Part of a small language model's weights.
Size: 13 layers, width 192, 9 heads of 32, MLP 512 SwiGLU, vocabulary 2048.
Architecture: RMSNorm after each block, rotary positions, no biases in attention or MLP, normalized queries and keys.
MLP neurons of a small language model. Each row is named by its layer, matrix (gate and up: input weights) and neuron, and shows model dimensions 16-143. Each number is 128 + 24 x the weight over its row's rms, rounded and kept within 0 to 255. Numbers have three digits each. A neuron's up and down rows have the sign that makes its largest values positive.
After each neuron's rows, "fires on" lists the tokens most often at its 100 highest values on Wikipedia text that the model never trained on.

L2.gate258:158133120150133162153122137136141120108088098074132124107124151128134117108133123116111135103146121153089148121132157128164100131106112111132148147128143121081132120122143109091164161113113124149120158095154132118101121086150100127127159086122137128121139136108140141161146112169109112165112138104148118120140151116119113114123109101157089127065128098117125143156116170126176150077130
L2.up258:125114094120147094124160137081111174173130064131128094167172111141148162166123138114125131116121157100092087113129127097148121121139129125102126087121115120142089097159116068116091096106121136127116117118094137144141171119086169115155158110114078144138118124128120159087122177102139099122141139111147136099133082103098122084111149145108118148117111078161141131136143169114173103119148
fires on: "us", "Release", "With", "serve", " Bri"

L9.gate298:126148156160139123105106107088150097121165158101100152110137089142124185102145098110116137105097150157119142136153122171135118127110103154074111164145144093133151140166161120118099136108076124137091126060129104117138084163093121132154086148129153096120118127081113169135128141096150077149103121111173094102091153122129137152147132121102155116112117155120125131108119149137136126125105
L9.up298:135128130136147094154162113124108165104101120099095132119143160191147146103180127171133143144135159123128170122122124122132110148143160080098077160111098117121116119090102176133157119176143151130135101128152123155091142130104141135121074112104129152106063129109123143103143112114091107091127127162107120131119132133086147091109112149163093172120148110137122108109161104144110130135155
fires on: ".", "\""

L2.gate79:171176158137116088089100114108167103116096150115135137130186105111138108086137110144084123089145161136120164125152127151074124103115117066123135137121097109097095093123143129110129119124095140150143117123150143134129136172121126121103133107116170151114130125145127114161117142139154155141121087130140101111136134141144119123159114125121113085160099123147124135100137112155136139116136
L2.up79:124162173099160116142079156112170132129130174114131153117168103114115123147135117141071105120147135161157154116163127147098137104120116114091177171147110114124097136106171119084138120118092107150155144115149155118139094152132157109134151146126191120152090114135136127147125154133126159114121112110114116121125131126124094129147103146112096133180109115152115160140157105159127112151102
fires on: " +", "–", "s", " continu", " due", " change"

L3.gate203:088144136138093166127160145114115113117110137123121157145130127137128183149146086136160121127092128122107173153108127153140161101141130108094131133127153148156142122125102151119169150151107116129105146155158064112078120155186166140138144079145156133134088109081108147101122136136123083118127113075124131108151133109112131123108139145121129151082134128130135153162121138146145150117108
L3.up203:106153126130124150099145160142133138128079146126161177148173116117089166168118123130107118135085118109106167097077106141141161123129169127083126129144111185112131147150118141126130085134103166121110135158111092104143130157138165134145143117143145143083103119134115149129130126137094121135119138096113155132166141088126139123151154085131136119148139145082106163154143117130166128167147
fires on: " |"

L4.gate485:108109110150148151106116096147117155084089098114142132134118122129127154126126104138147102166139123140139140128151152159165133132109145141155143120140121166123118152147114157136108100163134107152143121114141094097129157077141119105114120087112134111126110129114136112151133130129136069153094114045149183120123161169128156090129121128121088130146156129115150127146079166131109110119158
L4.up485:151115157105127118143103160165116086167116107126119090139141104068139163152115159120124131127144170146125139157136153111119134154153100134115178140160139094144121090123161166157119147152064119139144110185144142121141163169128079119110093145159140146150161141124127121115188182150084136117142127098105132153124128131139171118109124117090144120145154138120096123109123144173117104113124
fires on: "op", "st", "f", "ce"

L9.gate374:132136150149128169154133142128092120123133188124110115113122124137131140147132122117151164117150139138107103139130125112121097098122159104107082107166148095154068106128106160147124128093141146146110135149141125161117140153101122103056110121087167131169142126125151154130095103124132121146135094127115152091108190152115165095144103124115089126125128139107131142142134129149095140114121
L9.up374:152152182121104131136131126150110160102134162148164145120103112112169144154091108159098131134115090167120118172153133109093104091137148131145165079109120068138119104126137070125143130127162059087134097165141109156105081135175105121112133130146161142145107085172144113128127152126135111154104118133115132115136126128110139127101123166124136137182144127096158114139110117105123100081125
fires on: " f", " Co", " co", " Ha", " fa", " dis"

L3.gate334:097162133148140100130082159103126111121070152096135150138166122107120133118135146107101085091116111105143082148129125121121165152127123149081103123113112125095144138184134148143104138081118101132111133161150120103139140096139168106107060093103135143113098152087097149155138123148119129127149093087132132102135088121112116137129149107149145127113077112141094169104148099146148119114103
L3.up334:129128154141120129133094152169140104115093147115144144132143113109122092129118175186103126139133099120137090196112126114150114113127148110105149110125136136122143144161135143156138126108110147142127129198107133121128129132095156146146110127141103102129135142134108157126136147153139135114085120093138121131143138102155120126117145112146135154139092150142089132094140127141162176145140
fires on: "-", " Man", " |", " station", ")"

L2.gate472:185121105125155172069118143112113103124131105126132124113132104149137154160156160127084099133173120090109098166116172104125121126104130119124156138147127141141134142167128130128141127127108097133138191104123128158123092133143102143165113097149124159087126138083129144138128114108144131138148096137148165092144134130087118119130105123124086168128150121098110098083121109171115122142149
L2.up472:109153149153132108165115149104162154150163130074107083132177168160126116119161099121147118113138136145107145141175145163117099110155152118113155158144095151150135131128095086122151122140129194121127125133136088176137159138132118104103130125119100144138149129149146164155105131125198116103133111077095168131103122131166153084118135136121119121150138151158127120080125128086153134127117
fires on: " In", " Ch", " enter", " based", " served", " Su"

L2.gate355:153132130116102138136197131128148129124097119129104145110172111135143091124106099104102161087153160138114128119116132123125075141128126109137126159122159100154098124125080182108079135116149118131130147112089137130175142168142164144147119121157134129107129080122115117135138165140141122123168130107136160135108118150190119141114107103117117131140169108139099148093164145140147146088143
L2.up355:135100138143137137086138112141097150103140115133139129122160134164151131144151098164134165133099119145112133153170177157136138155116125131150173128145187174120146115105110122130116151098135118110124160143165146159176103159117093122067127157150135140167151115105156137158160130129142123106166154170105094114175089123133070096145159122142110146117097111134095104105093114157164177104106
fires on: " b", " per"

L2.gate239:128160115132101171119099101103104139128101125130105157168101126143123167135147138142151137115141163134140135132120089142130105122154128150118110156061150136089126138110114168142097102082095162154162088093090118138136157098093087131141116098109110145103139089114124144118133104131112127102141112119121123119125121144131158158106143135130145142100163117117116136104105159166099094128145
L2.up239:114161104143106123122091078096118160116175122113131101139105099140093111132148141108126119192138098106122158130090136129194108124106175130098140158154114156133173126136146163165105162139170090188130132104127160103115165120158095108139140147184114120136156148166113114151160125163118107121099114111114146141102152117117083192110145107137159106133100104131135113120085128123153108163113
fires on: "it", "act", "ham", "or", "ut", "st"

L8.gate210:119148169139149149110089095119123105147180132152124185130128105127126166168104083149126150179133083099109116148108101091124093116145126141128150104147156104152088146152133146155139107155144142173136140124156166130137131122074115077120132105153168133143107120102088131083167171133129091118122111125114124138163146106148149121125097141130138118128119134102119085145112146140123091173103
L8.up210:113104180139128119103129130127107177139136110151144126132082129169095160130135100129117152103151115082166148103117147116176143161103140134124092150143152151117126151182102147112092132144189131151144127169106119111110154130118126101068125109138148143109121145086086165121157106133117084161110142117132166111091101166108151142107124120138080115138142124141115123104155118109094135140140
fires on: "un", "ur", "id", "ut", "ac", "d"

L8.gate284:124157150116161131134153092074130152117101110141109107129125146109111107104143122134159102110124141133166147126149158122163111106127090116120127122129160105076133154076118122169171121140137127168123155069149124109115117091155097131157095146134156153139135113113160095132118108190158122145134111145138119134130112158169135171118105151096145122107120132132124134107137155183135107094147
L8.up284:117130090090189169124101138088131110124117108178116114135110132145106122075113127102165168137141141108137103131146157113156178123145115109082155135104137152080130119124119124120128099136112162137166141099141129110089121092112137117130120114179135100140132135102134121116137095186089126109123088107097114128145133128150166186105157174109143095124122119109087127101117120166134099142169
fires on: ",", " show", " film"

L9.gate190:136154134082136127117157100070134109107141144126116154182119118117162141124113078109130132144121119136143148091113134161119106093157170129073162141125114081163058191123163135123132122130147154130128130098095103079145139104110124155126125116094123125128126107103136167120151105129140109131123102098192135120140102128141100105152133120089149149157136107093131076132140141142164101128122
L9.up190:129116163138172106128127107119124127113184083115179157131125103129128112151137116120126149129083114106142169122098163150164112125138127157091091144174109104149117103092144100119138127184137116115144148162140138101107103117105159126111113099092135099110100137094142139105081130114144101144126092149120135128107082075095130107153084115143131148144108122156085106136141121116122127072110
fires on: ".", "'", " Mc", "hi", " =", "ki"

L2.gate89:137146143155124131121136125076143156124146104110147137119133108170105137114095122130053145132157114143126167129084147144120099142132116096143144145117148110158082121110165110132123161109144103164112185143197130141148094168145126118156122118099122160150130162140154112102156139147156115126130126149121166131120150116134156142123127124104128148132111127107081102121093147125169167121132
L2.up89:153114155112109115134122165126102077117133148150183087152130112145134114118149122173127147067105123126127118140149106131181112127122114124174120124134148107136122071117176116149112148079110112138121134139152124167081123160099152135123137153139124120125133122117142132164148114139124125126116132158140126083111126184157106120145150124100105106124108125149094154101163088139168105140093
fires on: " d", " dis", " b", " cl", " gr", " Bri"

L8.gate378:167166119118139173140119160144107110122147133153133096156126090127121151099119080101195126120140118180151161130156073114133102140094120134116141117114121124114122087108131121111145106157092102147119132104158125142101133136156084076099095121156159104113125111076127121159131132157153144142133072136116114147139104141100087178170152159132110119126140071113126140122067128113091120136129
L8.up378:149110109150143131152122120155135123103134109121140133150117104088113114115117103130189098093109131125095130073136125170150138102142124092147098118111097113120114128178115197109130113096136127071134116148119118140131115098167101143104128094132114132101129131133119157141146104109156154096169128105118133114142160140118108110138108121129178132110117133126135171129174114087108137114132
fires on: "o", " de", "s", "ó", "ter"

L4.gate490:139154132125096164083096070141158137095131108140148143182139102142108157149106119113177171135146142107148130146114144092126103131095111117156137126104079089097081163165124138143156104130125128147117110144128132127089089163108166152125136106096155099115106130089119143157086094137152087138162111117119146126096126161126085156126088124128096151102122122102104160107120152115093148141182
L4.up490:088135149161133133165117136109109145098077145118120145143134092121146169122118147107161144082120115092130160106154110151152117104120092141073111156105079099130113169122129100118135167119127106105097132134152098137156139111115140139102162094110112140089132130117126159113148097178172164149164149120105108152122138146174109148116047128105148122093129074108157105139136128127090138137149
fires on: "o", "s", "a", "t", " Mc", "i"

L9.gate124:126142110150144144150132105168125138071118066127131112140152104100137097123157124141146113120179113115146148086131152144136155074129125166137156082120092118085088062131090137145114099173108166146140144096123161110100162123159198123167103115134132108123153124107092153090167145124120135159139147142082125147162149162186157101155149163138142096135110114120110142126116115147097133108133
L9.up124:085106134108143158135135144126119168120150120083158076160131127106156131118098168162132112135109117172085142165132104126128142132149119143117168132089159136111105153129143157124147120150103119117137145125112166120134107149165130117127125116179121105125094137087110149140112125140158150083113097113141140126147090104098159157139144097117114151110193105116109115108097111146150145094111
fires on: " de", "y", "line", " band", "ke", " group"

L4.gate199:133157139093126129097137145124132106123144163138147152175147090079129087138117098083087076105115090151131102119131175153134170125176162139106128138127138158115129157124133124117166160106104103136144132139139100093094095126135126138122132132152125149099128137048148138112128148120170081151131126105154103098152107092140102107137147107144143147096125119150148159102139143146138109134151
L4.up199:147100047124144142058137153116110154119102115144097128098149136107104138150101129115084106127107075136091142127138127140096108169123158116131136102122155148115133122124146131080155166129146118150115114067122118130124135086166110162128148143115167172112125152130122141098099141139094099110128146115113128110187132116094112202148156111133117169151100142143143149144128153121119139130126
fires on: "-", ":", " (18", " M", " |"

L3.gate48:124113134176140157136106097108159148107133102100146136157126119162138151150130100136149069162067097146081156130123139108131153136132117097104136118114202164108126097112125138107115074100080077121120140124115139101132163176141146124126115078144089138096087090114130105151128144136124134104118098111134149113128143123105088120139110129143138110141125160100115097113125101129161095111124
L3.up48:118147111138092153146124127136151134119138107169149161170178119134081123154128140158103114148118166165105111159161140120146127130069141124152117080128156140139155161127162120135121107087105114151130105121114132112099137186111116185196143128128146131103131080124113100109110135147134138123130119119143102154111091081119168146120147083085143148111128115136146124127155140098194140146134
fires on: "|", "|---|---|", " |", "s"

L9.gate136:107120123109123112124171147143104130088133123118128118107135101163082125110114094149095115139132115110129169143125132113128131104128111151103167146138143125103134130137110123148112135091140118155150142140143097094134139111086126127129118109108122106089109102144170116164205156142115130127093131118122116115106157141147142106132168147110135140116124132060115144164105161175089117111165
L9.up136:142136132137170151147121105070124118120158117139152135126126124125121117104155167122120158067118063147116149112125154096116134134100097158129142134123154088106123087176126143083103081119106073062143126133112154070144107159101176115177111148140153105113137145122129101104130123149124117130108135126098140127123136138148090103126142138088149148105121148119154154114160143115121124107137
fires on: "v", " m", "m", " p", "ep"

L3.gate432:110139094178137132114121117106144158109100130107079137147143133166113152118140102139089111144102121120123122165166132156142123096167150146109125114141176175147141124159118145131102102126075121129119150135143091095134130135129160135164144112179154138087099123129149111144127129126113110123126105044099132113156135114125112140141097114146118169114158143127078152130105130134180127100120
L3.up432:115133110136143148101123132082112100106118154132093162156149110153109135161126106150102113133116128158118176107119140124118142080141129146082118089142176140116134136151125142116178126155090147134155144115145096095106164142121136110154132093108172142117113118128140124117123110083125148112112112078116137094173145102100136156139118104154099140144137138094128147154123076166139073116127
fires on: " |"